config.toml
n_layer = 14
d_model = 192
n_head = 6
n_kv_head = 6
head_dim = 32
d_mlp = 512
vocab_size = 4096
activation = "swiglu"
norm = "rmsnorm"
norm_place = "pre"
norm_eps = 1e-05
positions = "rope"
rope_base = 10000.0
rope_fraction = 1.0
qk_norm = false
attn_scale = 0.177
bias = "none"
tie_embeddings = false
parallel_block = false
init = "uniform"
init_std_qkv = 0.0231
init_std_o = 0.0
init_std_up = 0.0231
init_std_down = 0.0
optimizer = "adamw"
lr = 0.00129
beta1 = 0.95
beta2 = 0.98
weight_decay = 0.064
lr_head = 0.00564
warmup_steps = 342
schedule = "cos"
final_lr_fraction = 0.1
batch_tokens = [16384, 32768, 49152]
seq_len = 1024
doc_mask = false
train_tokens = 478500000
steps = 15193
dataset = "wikipedia_en"
MLP neurons of a small language model. Each row is named by its layer, matrix (gate and up: input weights) and neuron, and shows model dimensions 0-191. Each number is 500 + 25 x the weight over its row's rms, rounded and kept within 0 to 999. Numbers have three digits each. A neuron's up and down rows have the sign that makes its largest values positive.
Before each neuron's rows, "fires in" lists the words (lower case) most often at its 100 highest values on Wikipedia text that the model never trained on.

fires in: "other", "whose", "any", "many"
L2.gate74:483496506514495557522490502506456503499529493525514494509539487491503492516502507497466502497537492528530517518514520506474474507499467498527496526472500518484490536502520491530516489464469501509500501442487455446490532488465472519509484508480489502541476522595469517484506468484510441513541512531458509519480504552441438517485493507574519493520513509527531478480507494537477486509514484468519525495478493512486536553494507481533512470493513525541482506512495508468518512470488489518483486486473500496485498445483513504527495503496467487514490504478521439521503518557487467465
L2.up74:497496502514492521522493506552436508510527492505485486529523499464494515512499506522464514514538501534510499505508511481478476508480474509481531511507458513493486535500542495505515477455503502493483472450497450475503555475479497503478477528502484489500472518574502524462489468487490454496538508529476491549464492533479468489526494504572503457506515488541550437491493482547484512492492490467501526522495504524513533548509496494499503461499514526569494497507503516463517484466502518501523486499476505507497518437503485495510482508523451495493491497456515454520481508552469503489

fires in: "there", "los", "isbn", "fij", "www"
L7.gate171:470493532536526504501533500442495521489486471508508517551495504508497528485486531502474452540476504522508494514523501524487451512511515519514483518488526535500486490486503464520481525516488510463505486501520499506427486442470455496517488503503469539508521499515498521475479501491508495525498505543530455480536493556455512535554496510498447491470487444514495523551508488496507565471495518477482496481500488502525489523528451511486498503555468496470527504490518480494496501453497485479509504507507543513518477528466486502476524532451509479470520490500455460467538524535495493508
L7.up171:504461531489506461534521505470559480480474487506515513529492532535487546482514499490469465544466514499507486489527521554487473498524522546492515512512533497490482511500512456501492491517511515467497499532500520468469475465463496514519476549502503557508501472508531528445470544502485449500478453525522453492530504560502539515520486498495486481478534448511472495580504513539512547476522513468503509494486468495519483474505473515511485513536493473477493512514483503479504504483499459513508512489533471495534479521491467516477507524485511500467513455522498468464521530506481488489

fires in: "top", "some", "each", "one", "an", "next"
L4.gate141:508508538488504526473504482488494514542497513511496565523453507521467502500514504510491541487499495509518485499505547535518523492545528500440515544508467501544472520468448511499506515470505481503494503494506464466462501520515486542520548507497445523478511491497501528478495499512535508510492517527509467491479448499494558482514522536481489513489542522521445466450477493471511518500481515510529533493469492511522504432466522498518505510492499490534456491514513476471520509458489478446533489489490509513527464491514544519493497526511507467501469494556479493466524523455474505468
L4.up141:497503494477527509459481496518511523516505470514483538492491506525484469510472491484493502460483468508501493507484558487530483514528490503467504521540493529437527540501463509555517520486502455509477515525512456468490502487530506537515555567494480521478544522467497534490511491480510523505504504523531495493510470516499539491499481483438510519497504524497467450495495494496512527501443536532524512501514487525514515430488527532545508523485512497490514474465545503464515475448499470472503505499487541522534486538469523525527527543475534465477490510505499512495499472515497466476

fires in: "which", "order", "before"
L7.gate2:532486478502529474462555493478549481502524500428505512476480529484531556529485517487502488537474502491500480513505460500518534527479503552494442461507492526469525560508534509483508497495509535537513498461476506524526496516549486541474525535493514465524509460508503492500520530509538513505516538517507482515513480501509555484474521477495439512487502480557468493479476498475482482489534508502461509481530533531456503456515469502532557517512490488505491543474509519494537504537487532473495509483502483527485525494510479526521511489496496481509489493476478546482485505487496480512
L7.up2:485486486472513494477505568521524486479523505452455508478501463528475533555516434557490512490522520531513508517463516462509527511515516521490518482525509534499481517503548494502513498496494532499559515507461478525512531508467478483506519444517497524472472494462454528462507523513511506484506490520493482471479533473482494467519490467518466506472479480511476514513467476514500450532511502513534479507531514506500519547538484529466527526439546509492497532494483523489495496478446523530480453534491499488503475537502522527508488455505499482492494501507508495499549471496516476492

fires in: "i", "university", "material", "single", "iii", "six"
L3.gate488:520513484488519430501510469517520517537508476501474498470553487458501512494443486546489494490516492481481473500509536514509470517500516498528531518533503478502462517517465454475527498482474491517468503514517470511518467493489542512520521485544489504462508524543508526472520459488471553488534459508526503461495479465535478508496511508494471506481542500496550517497529475524531459498497537473497501534517540482494479532508492513511535522498508499486526515517510530476490482484522511473511502492473548496469543460497477487467524450515492489514512490505490438522492548557505474548
L3.up488:493494485498485557467464487497508460470476495543495469502507503475471523456512523503478520516474479544514484464479435527514493465491499505501513516513485502423483452483479498502519504473534510524450513487516484514489500499519520513502527484493517472538477494552499497515486540524530469454517511516484522474494520500506526485498511455524535493508525492535521471499539486546513508511493517447438537473502533539525485521525479529494525479525506437562499506456507506477493514503505460477529442481457521500496501498482526482538486513508485495453485506492498498480516478511507502516

fires in: "between", "from", "w"
L4.gate129:545505479500536512507496494527519496552490431527528513509506519503467501487505466486493528499482519525475471475526503495540499503493485490470521494511499484509504516488469513480504483561490485498522468577434504552489472499502509515490462449515504518570467471476495494509460520502503512483508491498533503494488480513497485496530500522472509538524479515511509509490516528461536500491502535467472485484471501458526534482539502448470494475527456525471470469532514485481509504506515492534518501493473552529511474534439532513480509543507503513491451504538492519510474532493538520509
L4.up129:418487491533511556494483480511535466481488508508435505485440533497508494478515499484475503490441485497488500482494466548475515476513468512462521503523517487494506522454488476482445504530495513497486488509515509509484514532563489525476505457491476468520511476539530517516496452506463495495537502501486543481481520500496457485470507496518477510547483502514460496498506528513523484485537492470517495483498478495488528537519523516481509513484497521504525486511443459495476528554474470527484482540485468473518505516479500502525495485507511487473480492522554485549467528474499462484

fires in: "one", "ozone", "zone", "clone"
L4.gate106:554499483514482490481502586499482535475530454503513501467481483497514488472529496523517489490573438514478503470478531486525468507504480506478508524492512460505504463479495510466508511498523508497503465517481503517528512536498479488515531458472522499495499452505537506534486508483500451501523487515509508465475525543491506457525487513474462551528511469507491498473519497504465560510508491518493504518504528488528472487503525492551495469513511530462515502498514488479478477464488506499525488481523494498494465483520545517518523486499467443540482514441506534510535503456551476501
L4.up106:528526481520437522475480480506520476499572459511518486484494518519493505521489512506514470532473490521557532490527445458508471524537498513479490499528548458491543486536497523502551475487486476475483493526503482539484526499471516498492484479511462505530504528513515505510481517514470489491486512487510512514477524513483463506500458505512476500478471496490496483516534517495489501501504452462488504515497507450518520469489495504470521482498467407522493549485495492504537462503509468560501504513476481465446475477474522529498484492501495468530474493527559495488503483510483451494

fires in: "state", "esp", "goes", "federal", "philip"
L2.gate70:471499495492506521483528511526501495492519479515523490524504514534507506493525498523491501500532495517520514509474504540499508495526501506488404501514512514491377490486498506483525494494502509489475493508474497508511508479513500497526520518536616522489471483524509489489516484466506494485494502532501474515507473493431499510509513481517490471506507539508476523509507508479508505500458502511481483500507504521492461493511493505499498530479480495515522508490485426481495572502494501514504523498499517499486508513517505594514500542506518505495497500508486503516557582517532492488
L2.up70:558502501512537502494494493515487497505502494498504520465500502476515494501447486484463519512468508488509524505509518464494480493481471491478320492493503461484539495489490503505507494521515505488546486504507514528507530501509487525517504558507559554515484473491506485499523480499493503513508497505511501498494520509463511503488486485503481477503507496548510522518516516489483480422502523497495479483509506503514488506512488507487549481515522516519502486502515490513511532490485474497475500496521517513494501496497515406503520480500508486503489506489530501506445425505485516514

fires in: "or", "is", "was", "are", "poor", "floor"
L8.gate393:507483486508508475504502518515528489522529532479513461512500505474493491485540501485486534523495508482490453538470522447466531483478566479545483485465517502523507476499502493471495498476544490503483490486469496531479495479506501518504490467502530458506509494538492458527486493491554489502550508569486495479444481502508478498515455490532498523472497499494483460515501509456515473550465570500489510544483555510512539513483507460501519505492525459489516447522493513531494497549539500479511479517462546508515486524524458499518501480485504533484513503483456475528486510495478496532
L8.up393:512514479512519468534480509529507460505541510510476477507479447512505492510474501489524510547494521540482508541521511527478477509523491483497447531523498483446516522477474482474537447478509490449478465535534507494508466519485484486495479510470502537495494496505470497510474514507528523503454476523522547493534497493443475475530505520551513524463546413493492501500491476497541476553490508509502451482498454480554513518523502501488519532503478491505484493481491508524486485520463466465504495494529517495520516514504500494535478525503507511480493514459473527456468521500549491508

fires in: "one", "his", "game", "way", "head", "a"
L7.gate399:488509532509485501497486538531487459472521539547508467488507528474490481472490470470506490496527483495473473466548449548474532509479493523492513512482501492467471461477496526499508489524534484467485537536483472506482498517495502535505458473470454464504527520516484501489499436516496499553515531501533473525517475502487479480480491475511509546447499483498491477490542513461522468510490533511539511519527465498544479537551497497515491509447527506555463477541511517467506517514483491519528486469502520477505470491480552513488506488476481502520464491529457517504504495528546509484
L7.up399:537456526532506499505483560493545511506486501442519522479503561516543481520498519467474502516483459454501485467474487478502517523507505488494506488521493498505505495495496517507497487532503535504504470552521500492514493467478474487497453469540470521477467495503467534469498472520527538461551509472561509479477498475477474512483509514529485528542524483475483520541500486498501496461509494464510487440543540514542517447471521502490505519436478479529504494519488525531505499502474483511492534516516522465504507505494499462456452476492517500492501459497514509548510511511497540491

fires in: "one", "experienced", "sentenced"
L4.gate153:467496516519498472527515536455481535502485543500512490521465515500419543499516522506505508506512539501506508537563448494478498510495495509450497499487512512482490490479498526494496521473510492484476450483514526473545487465481524489519511508494530498483472443521481482474496496480477498515468522461478493478473477494494532491512507512516542471522506485494504524519500488497516424534490535498464517510485516527521484479519511520521483534450485512503477470545481499527501521494486511513549498488537550483518565468483458479478547451505463503482518533508475520454532499483500497488
L4.up153:487530486517516459503525493517486545489528510510470485535510522515478502497503483501493526459475529472492537458496537454505520477496505510444509516510522527443486496496541485474499477492491493509503466460490515488496496496487517530499529505475522481449520476495470514453529552510490478533511510443537504459518506501455539512466486510509537509532491498508507493495479502504544482510496441546478537526445517495520474485458480498502478531461502499465457499519515527515488507506462493526498447527520487486533513451523470528463512521503502487483487487468472480457477493532443484517

fires in: "design", "racing", "time", "records", "light", "power"
L2.gate499:510476492510485530466508514518454520484509496500508529545469482495557507534478517482497508503521507467529466441520482484516516528491535508513492495517522537473497549454502505505451465481514501485468492527492477496509509457508485484507490504484477479566520496446495498519529478494512519535506433467525479513527482480482515492482504508506518505477460508474511478466496508468508484489460481494477537518465523494536479513549532463510473515521544524532455506460527500485496481474514503472460488525501461447516487536517511505486509502508481479460501526541528510452486523518511540555
L2.up499:507463494504485535476497507513463521489518514513519534552481484499546501534485517476495512508513524480535476445520488471514525513501521502510484507515514547458493548450485502523442461480525504481472490521494495504496497461508487495500480507500493484564519490449508482508521486495528510532504437466532483510526482485487515498488491503519518507478461493481510483468501513466503482488478485490476543516449524506523470528557528448510489512517541533523454507455526504493494481461514505481464494527499470458535490547511505497496499492521480484462490510546537516457504526518518541554

fires in: "college", "member", "women", "department"
L3.gate185:535546532536548508494515528531500543508495507536538518504479511499534528504480507517561544509504541480449498530537497520490469480525526513486494487513514498511502478484517524510510466514537486440508463457447486508500473516522510512502500529501491527495508460470510516556468490491521482545524503527519476512510527553475481566487517529478504506499543503504505517486508467471514482504509521487449486519500542529495484521462481541511476494557513511503490447485507457536491484513503517498496484496508491474507521496472502480476460462497474462499532464471482483494513451506495510461
L3.up185:489523530556486500498486480522480533499498486534485533512483447497511533496512504519504551502499513481451481516534510531463475530533505506488475488490522485511524471464546517530502467483511514466505484483482506501502497525529534503510514513514492523477508482438504494525457492484526473547490496549536485514498561507478512567518478506488489544494531499502495547505511485504498518516508530502393482500484530507536464485496473521483508488515502536532506463462544482511508472514512512509479504483529507501478518553478509495493493459487482433500538487472472495475468488507490488497

fires in: "is", "be", "was", "to", "clardy"
L9.gate125:515570513512503461520458541524517447461517535494503496511528498485449497570487476455550455480484446512482523519506518508516531499510512486472520513451473531477500474498497488484505487493459527515521514519536472534517514460517491514505481493475511544486475577466502514479482527469515511505525514545459503524513525465521456470503539494509495488522461536530471473508500496514531510481530523507467523500494507507453476499514491469456516502490494497476496518482503524498488517535511444530506507463511527510497510489529494488516516476493470493470526521506503528528461509496509496473
L9.up125:495524484519495476517493507516486495508524543491471507507489486493540495512472509497526482508497454576476494501494469496486520484511547476523517528506469524505498492467494523489502472487514514489442541511466492492507493487511475493478514535516489482483486506501495503516528482491541523484488482524501553535510507499491490500484523535526464530466517519510495470490513515491506475503477517504496504526482501572475477521548541511481455546486479510518441439514488515530522492502506507540531540503454549469514509444468452503465516531489482525488538500466451537552473503554524496498

fires in: "its", "many", "others", "synonyms"
L4.gate99:472487541532532497501447494504506518519526523527485503484472491521519480541474499503512513471549492470474513540516495490506422472484502475492533517472498526517454490504479503487529483517478502508528490470491484510479512530498492471438484498561481522541537546459460485477533482482518547480508508502483476494494483499470443501539473512518543498503539479450489472499532520484498451505503461488435518519528500540494527478531510483518526493536467536493512474482476531496511507480496531497471491517528523501475524502552489474474476545517502498503510511476521511502513503490517505541
L4.up99:498498502506504500465460485526532487535497539489472511536462535504549492488486473516479516473514458492439551508477470450504495478491456531474507520472518496531515499531523519487534474508507505486433478511498488491498474487507507462496507498528452502528503536503480482492517524519507555479515513526498479479466493542505448489542498489521547520447529483467465473475512513497494468506510453524499509506535503512519522484492526496514486493481476549490508438513463519519523511472478522499481522499515505477475518522495501484522511513492517483529503510435573529517458500470495525516

fires in: "there", "demographics", "pornographic"
L7.gate465:486470523539515532498497514446493505521499481519491522487487503477482491458480537472532478523503510531501502559495500455465494520503492495466545471522473499527504462493461510512524523522525476486484499499510479496471517459502475511492477531487491501524523537527499478510476498519476494479484516450514496534460497531474522468491527450449508496483513491508508508502484481454516520499509545487480490508449444444507469462492498470492511510522484434484543436489525547446483497502492537531519553517509502473485474482480515502469508534490506525533524493490529524498549495495494469494
L7.up465:555498470492498500516511528519480544489492481522498519481493518474466481480513532518524528521529500503542498500539485578499490463481505513500518506515502466529476473495505439470501497467489500502508490543499493490465495526506532454488503461438481464479520464469495543505496448476477475508456496470541512493500479502494511532549492494520522538419491527481529482491525509506509503453490509526525480535522511508450463506535488477506501499510523487502485449496485496524486509478533488526502447508528526507532523525488488510472537504492504474508504500545494524461494439486492504500

fires in: "is", "was", "he", "it", "are"
L5.gate422:507495512478483477522466495517486506497541515471491550516502502490511448525497487464464546478472539477485534514552542500507503508473465475517515520485507494485502531520453485464515444537516519506491502486538470480507448514513493492495488438471524535456517512513499490497505513497461494490504484516505512487484506456481501555507515504494492533536449470534528521519511475507483529499538485472513467520465536462480488491471476526498503490492521514492504463458485521459511494500486499514540493504503554519499483490507459519459508577500479484505484527450473492535535467527517491532
L5.up422:494493512447510494480483500503510520513474476487508460498498527443534517462502517499526503543523484526560518495528525477475515504480482533488506506495491477521524501504488523542488502475441518528556511471489504497485491494523509486460531503485457494515467473566504477519498510494526548489511494495563501462496491528531585488501508486465508474514503514521516552455500476471531513500492493555446497530517495546514508487493515492521466515492458495486504486537533497516502486526558536499496470525477507455477484538511508539516496502496475508503517507473471483506464530491529494511

fires in: "year", "fiat", "field", "place", "north", "death"
L4.gate221:490493534553510483508513438501521484473448475475561515500509510560502484487474471495512455465502500481517514492512498497485442534515494484467495493484465527466490509455523492549450488499481468510519517507489522495499488487486490482452516508444507534537484552557455484469482466518472524488501498529512483481477551455538482499499488510556537519506485471480474477499510519489473488519469503487461497439470489517466493499504469478481508515504491483508502517469489517513485516472491464499554460490488483507499484511471536489520496546490494500505490517534493486506528537512524500505
L4.up221:513518527457516554477517473506534506496498515501534471476486543478488500481535554513518491568490546519478524489481489450512518506468512550531485529514536512494514552510510495502504503503482517496510477491515455455502491497516507513491556511519488460530451530486490518520508535472500493447497528510467500467511518502529499493496476466523481555511496548500461511499503490503469501523551488502493490498532512508490540501455495477517539526481528486513483515520557457519448541489482523482452544483528470500465511499498511471497465503499520497508516549491484500463498499500463514494

fires in: "there", "part", "results", "code", "denotes"
L3.gate344:529532475474494514535472499525522523489517506519484509510522487448469489487488527505506482481477478516480488527502506514448480518485516464524502474509572504509470523493485515490517548462472489527473487526536502513489490490500489503467487498474473515471500494515511534453482467476492527493502523508563486481469514433514506508474494471544468506467557517565492558549491497520502522472505536477472470472464493485521505495512456523502514513518500437500510497512517543471510485521490508479499487519520518484504509497487470474471516509424521508495555527504475502512517487517495548527
L3.up344:537501491404519503529474496506521502488517481504487494528518477478468500494517547514492495484483448518482490484478498494458523512479511486501499478532544491512486535506481528484523493454491487505482508542518520450510489479502501494460494510498476531487499500508531512458499476482498509468475521469581494485471482477496534513463498465531468513480576501543493535548485507509496528429520541504495477458459465469503515469479479515520510532513501429509500501511515518466511461526485492519523496525510475483522510488490463480496504521488491520493542504520523502501513499493469540508

fires in: "matt", "soccer", "have", "how", "wrote", "matrix"
L3.gate236:494493482508501505426513519466476511495476483504523498537477499500508489502517508500515515509520503508515500498476498526496511524514497519493538511479508503501513486501501494662514511494480509493504338489487524486488507478496499520482506479529504502493502505507502500516490508515516493499529462495493520510522520493513488504497605503492507506491505513502504500511516511483504522502495525491485480508513506507493485516501514505490490492470530496508502453517492505507502521520503510491501499403494498503489503510504490526499504506500504482474505519523492491524475436511499497502
L3.up236:519502509474474485542496453521500512463544519496463513517510516483513506517525514522517494527488504519482499471493503560522510523489502513500588526521513503517491530494498533470510508503500484440498519536495523488477504473483483493497496530456496504511519494502515494498510516515507465505512478485471488522486500494501435480511490507511500512507524487500492510498491512518495487478522501485484486528476487501544450481500508505500494486502523510522476501505487496490482524525502501460487524536540496503502498495507501455495487506505522481477498493480509506526520301508507508491

fires in: "racing", "year", "road", "rock", "level"
L2.gate358:562512517501506517482485519559514494489506496487518492524443450507504463492493502521489479482463483505520499466450482508500540525519548485543505506505498522520486484485554482532498489486511491517506475491512473535526460473524503482490472477439495460542515473511530476511530503474495542491482489476455450521528507485460522463511467525495524527503495506490533445538486479468478504539493481496545513532518460512481499534538512456532496485511478494512500573530503529541523517480459520491459510531498486472518499497508509468473499497529497520528521504484492535531501494488496519512
L2.up358:520473524498476506489503531528480507478520512497491505528453487498491491498474485509492503454469483507508500438491492485470557546535530456529492486496540532489508478503529498515501507516506479506504486441502483551502473473490507489491489495481511491522518489490525493539512499468508520468498483474468495539564477484451462461501475513487547496460496515460514488521491523492483507527447433556455491529518477524449499536508543503529489469514495520532486542491507536542549513481482536495448501497509483502525493505492521486485493533486506501490501536483514535502550522478480517508

fires in: "state", "as", "at", "national", "university", "from"
L7.gate312:550530507532486472507493479488505521524452472508545470524506480507506487490507493441519475527474512485514515490510499474512520493493491516463482535523519491487510516509523463522508482529463537490499547487490503523507459545476513470452485505458512474512482493539473512537493491489508443484503493453520522532448469515467496493495471526491508443492490496478509484537487509534483530513480512510547454499458451474482551466423484483487507517522515513517466504455496459492508517516506522525533502463507506538552498494519520487496492523491468495503486472509491504533526461518529470474
L7.up312:509485510509582499553499521478503504542491532540496522492529538472515552528493523469524456506512544496495498483501483480492506482521465540444515488518518488574529530463537480437519495495534491522495488523496503488484501491469478536468510468501488495477514516548476526520474456518493483486504492512502499521515484474485500486476484480504466544492507509520531494515493435500475530493500485485536484494502510494550527535472461500520562507472470522476483526541503485528514516498500487512465493531531476520489500477505499517530499457508504547479509478521516498502478503498528450528

fires in: "made", "town", "kingdom", "district", "introduced", "city"
L2.gate329:458518493569505497498499504545477484492511512517458495488458492526477502473446505486484500476490478494482518532476518452476495513502524483498473487506503496499405488502501471486483509478471512514449509494535483534483506500495489503487505452523605468493507459512528522527492527529502524494502502470495489496492528482395484507482490506488486498510509516493486493530477506482498519463566553470504480503514561498516489509523505511529443484503477514470493504500519507501497490500489482477521510495510499504503485505495491423507499522506504505492507504508505520489461476500469488532
L2.up329:508483495514511498519522481503495502519502483499468492504497501520497486526426507513498483529515489494472504490495524556504501523523507489503456500485508515495547530512475524493495499481507506506493462504520522515472503468502504512491490509467676474478493481505500505494502490514511489497473507502520500495494503484526483502488519509512475473485516516495503503506518487495473527444470467484494518500473502513509480489513507499524462520512507509509502490512490651514511542501527487518497511471497493498503511514488501538503492541496497506494505494482519489518505569504516499491

fires in: "construction", "building", "station", "work", "band", "its"
L3.gate299:533507491477470513519505466489482541487503481494479511519492442489490487481472494485501510505440496503497510553480526518478491495533517484501469514484504495516500520509527492562452483492488468518492499540477476517500459491498455549468498503515517497519523484481523508522519476460482505498492499513529494505496496506505442503522390525510496484542491499516536520491522513429508503513488520495538508485495506484471516491475513497541474486496462489454487576503478526526503501466500488462491514475463488504495469455512505442491506505502467444507475507452490499540492465516511494507
L3.up299:488498480501521492449487518503489518487586538517475510482489544466473518475503507509519514488517494490464505483510482473491498467555501455497509519498505512514488489487489470497521491494502463500468523511512525522492486515512503463441516511645500524493502488521517495497506468488492498502517463500511491483508513478515514499525525488497491485504511508478497511497482478539475492509490500483501507488481465452471500557505472493496515495494491460550509516532531542516511522474483499500465520518493492500468500530495479617518507519497506532494506488491514503486491443502509503509

fires in: "season", "esp", "goes", "democratic", "cameo", "dame"
L2.gate423:528509505514510495490490486498500495504492515495516506499493499486503516503533528485512507506515500495490516499511516570520514512515484502503394501520504511517614511513389481515491495485490487494477498503472504495487494498502503484511503521515536413525495504490506484488510509502507494514506496518476506490487502506575486470489488495500492498483498480530511510502516486492527510470436563498519509485500508526493508516497493505504517511517474496503497475496492374510505487490498515496506496480497492496488498485497491536501488571502498475508509502505505484510505564503537512518
L2.up423:533495501506519516504505510528473513498514491485484509499512510483510493497432492486499494508497501504504505492487503506499504504495489496503497504471492501505474510505491726486494515500492495496534512505488506501487506500487489502494492503522370494495482511510499490491513509503501508499511502494491492490501469501563497514479481501482495515513500511481494515491506506519493479479516519493472510507504520483486524490508500501502491501491484501480491516492496586474502548491488511493500504476492498496493493500492498457496494528502502482499511509492512500508502574509472499490

fires in: "number", "independent", "if", "year", "high"
L3.gate474:492487474496524497516473446443504544506528492494519503541530480516473516506470497483499499533497492492489468470530520470543514530570499488503487493501508517500533524492516507518489512503515492459506533517530559513462504512497507494483538527618499494537498483491505435492485528545522502504478473528496495509493519475501461493524476485480502496464465514469550493513500522462502490514478515488418506498500515495551517506546486487528482479565501498475508516476479497497520507517532506474476518490491512484526506485507511488497479523507517465462488493530494530463484482512499517515
L3.up474:529468522480478483494492510471509539507442522494420487537551511514525534515491510493503509517501510480524496431513486503498496504486510518502452499511486508500537497509487529559472489476514470461486512507479540512496493505522509485557509485645494486477479496503511500487518526450500469486519510477478507512506510476490474504494499502489502502488504490493475503513517514538491493489514484507489501525513493537491504474520488514503485462491482514535496457513493503505485498494466517487500483435466502500487530530499531548477485486503483480494483500527504488496531587513526490476

fires in: "selo", "social", "much", "ger", "range", "orange"
L3.gate44:506483490512521505509498526526462492498547458492498496537472484500523468478561509456473507494497466520522494520453473505533526489488516514481512415499558513499538492482498503502484520518522436497494515493520542544483486532501488534461499496556484461525516521489466523509524532498520494482525480457480526486497530508556556469508483510502472511492500450525454488477526471528489515508560523481447477491530477516526495478468481509501473511477514476503502458505478516508506551490513456491473504512498475492509491533481511478527464542498500516496504501538488519511495489511501474510
L3.up44:488461506473497520474504540484470518479478524486526508536453475503505477429518523455478508500478460497530510513502497489496511509508494514490498429508550491462553526470443479498481489520517476477455530478529535445495545495498487495499464515490475490541508535539509542510485534506512479486509519441479508460513533544523512487496517477511532513487505491523503521502497482484494504510545505516539544499523481537520499464498519498507457492464522492503457489532487518477512525496513492492510524487498509490501461539500547478521481540489467454491485502516497528497541482459469506475

fires in: "of", "part", "according", "notable", "under", "a"
L7.gate77:472465504528544495478525513478553527490517497437493512524495496549475477489492483474496509482501488511476513554481522421494482469466531499529503523497476562530474502506497489449490500545511542482472482481478542503518475496487515502487538554472501487491462503482531496482520497509540506454496485535470478554502496466529460492489541511504518502456527512455526533485483504504495516518505523478550463517518500506500433496478492494495518509553482482519519444494508516476485503493494502451494447524507480501475506488522498497476517477497486466499500499531488519525495477507495520493
L7.up77:509464533566488533513477476505492549465510529497508517508477497521527453546482543490508523509468539525519495458540527519556518489498493481491460469531491512442465544475512481493494498461481496490496528481523536512501493458511526502520514522513492533529476493500468470517476522479506482507481495508542494478535517474533504481495499495517498493483503504528521506515478536453480515472483494500529486447500461474464502483479497488483492486515441528514501516470483530490516512461507503436491498496484500543481511480542496499484537477491499470532558472521513510444517488485518486550

fires in: "of", "more", "rest", "international", "at"
L5.gate435:511513455472478465485501515503455526550536495411489534489496484519513503486479470470488510514492521517502494508521487484494462474525457486480500523518483535511520516538493504507504448470535513492502526501509523474502549513494485480492491481458519543493499473453522521511470552503484483469509496485518501474504532564504474503529507508486464527490454470510495514522498517507498507516474493535525594497520541523493491490503486497485484472490514472518455573494495506482465516486481496491525451522504527519494522507497495506430526561502479490499490504492511489512494502508457494508
L5.up435:510513500497509494477477529488509532490523534527528512497480511485523509469506521448512512512521515515457516437491488532496521472483460481529495494529520511529510501513480467507557516499531481486508529537495470469514502500497498465461486443452491488512517498517509525527535505491451493468489529474525518483518456497479508502461511496501521527533533479532419492516507493509495557506516502513507484533550546473497460492486503528494505484503462475521494503497479502510528488520478573509520474472516488446460497497497544485529510512499525496529493517485493521434489513466539502451

fires in: "and", "treatment", "upload", "peak"
L9.gate254:537508474497510488539541487477485528504526477476538534492504497539566522468513478553477525501528475542485495510455480508507485496494489480437495505482475484498542510461467508517483503515489459478504549494517515510471452523532508509545480449487500485484475502480461527520495543499485478475479541542482527508484486494520470509454490478497451466543495506477512502527492502516455518459506532475492476493495491453487493493443489525474508468509530528473500507448497503527482481503462489451523517520494475506461488523491472498500503518508497513522501514544512491545523463467524509510
L9.up254:459506524509467481539478520503484522522486505504476443485479517467502462488498499478493447473519481521511492466455489532474497507501457455510488477511527475500500516524490480503556485458449497516524552488498491486512519509515486513487472496490493487508482474518487501464508468466528512542476521543484511470518478463515446470490474446483526491513517539489487511497493512495483538526531468543485474507522497467542483551522505472526507515474503510502535459481509522484491485488521510521507508534505541445490492492482523464529551481507472490471482502503504508496462551546529506435

fires in: "who"
L4.gate190:487465514513479501486489510485515498491487508512485515491481498484515527485524502502498497443485513521500553454493499534500528502518558510494495498517522517548531504490481479485531473485491490500535449568489547525457526537467494496523505478490498456453496499496491462518491500524518495520519474449535521511526534514542547529471487517426512484512552477498481556523461488509518559502501550515496497488503512516477519428479496515525487501503520496493487487473454526522500492483535504515504475480506481463522471526512498486508502479510515487547490532531502502442492514462513512486
L4.up190:518523539486480512478466513502513446491508528506539484470523467484509503458507490511506541522526483454487502515527489533544484497497521482489485487499508518517441455495542456528515496491488454521523459551507490491450535509499549496503449454529521504494472517509515450498476523476522507491542518473516518458540513473510556496452490503486438488537525465516516499492498474528520492492492526496492509499496509499534492490503526481491524512529506503492448525504498511540464513478521567511501473520515471504460486541514526508491523525503505476523449510528482484483531500487530507491

fires in: "name", "one", "of", "department", "ozone", "term"
L4.gate96:502519481493477474454489518500505556500472496483497528489497479522521494516493475477515525470464498488538524534483480494499480511501501538467490486479473494475513531471525527498573500481462542505473472530476523525484486503539511483503506492481514489528482518506521494522478483494503460487473501491456461457483506519493520490496461495488517487525492552489492488478469551438531569503458517486481485546555480512445526524484511495494495486536509462506536559480523476443500507468487516497506486545443517517474477482486511508526534538506524510483509528524489542487519491488500487496
L4.up96:497528487475473458491485496506526540506459514478478524489517486521513478525510461505531519497455521510513526523488503497504476505496501506474476479501472485483484529484548531488554503486458538509475481537464539520475485486519496473480497495496510486534477516529515494526489495492520445472475516489470457416481492547485482499499474499476525467470490526482490480484498554438518573499463519490514473523529471516451508513494518493492467517522504467472524553485503481468496491459485509509499511536444516537497466511472508503534531504508523525508519498534514538474487478472509496490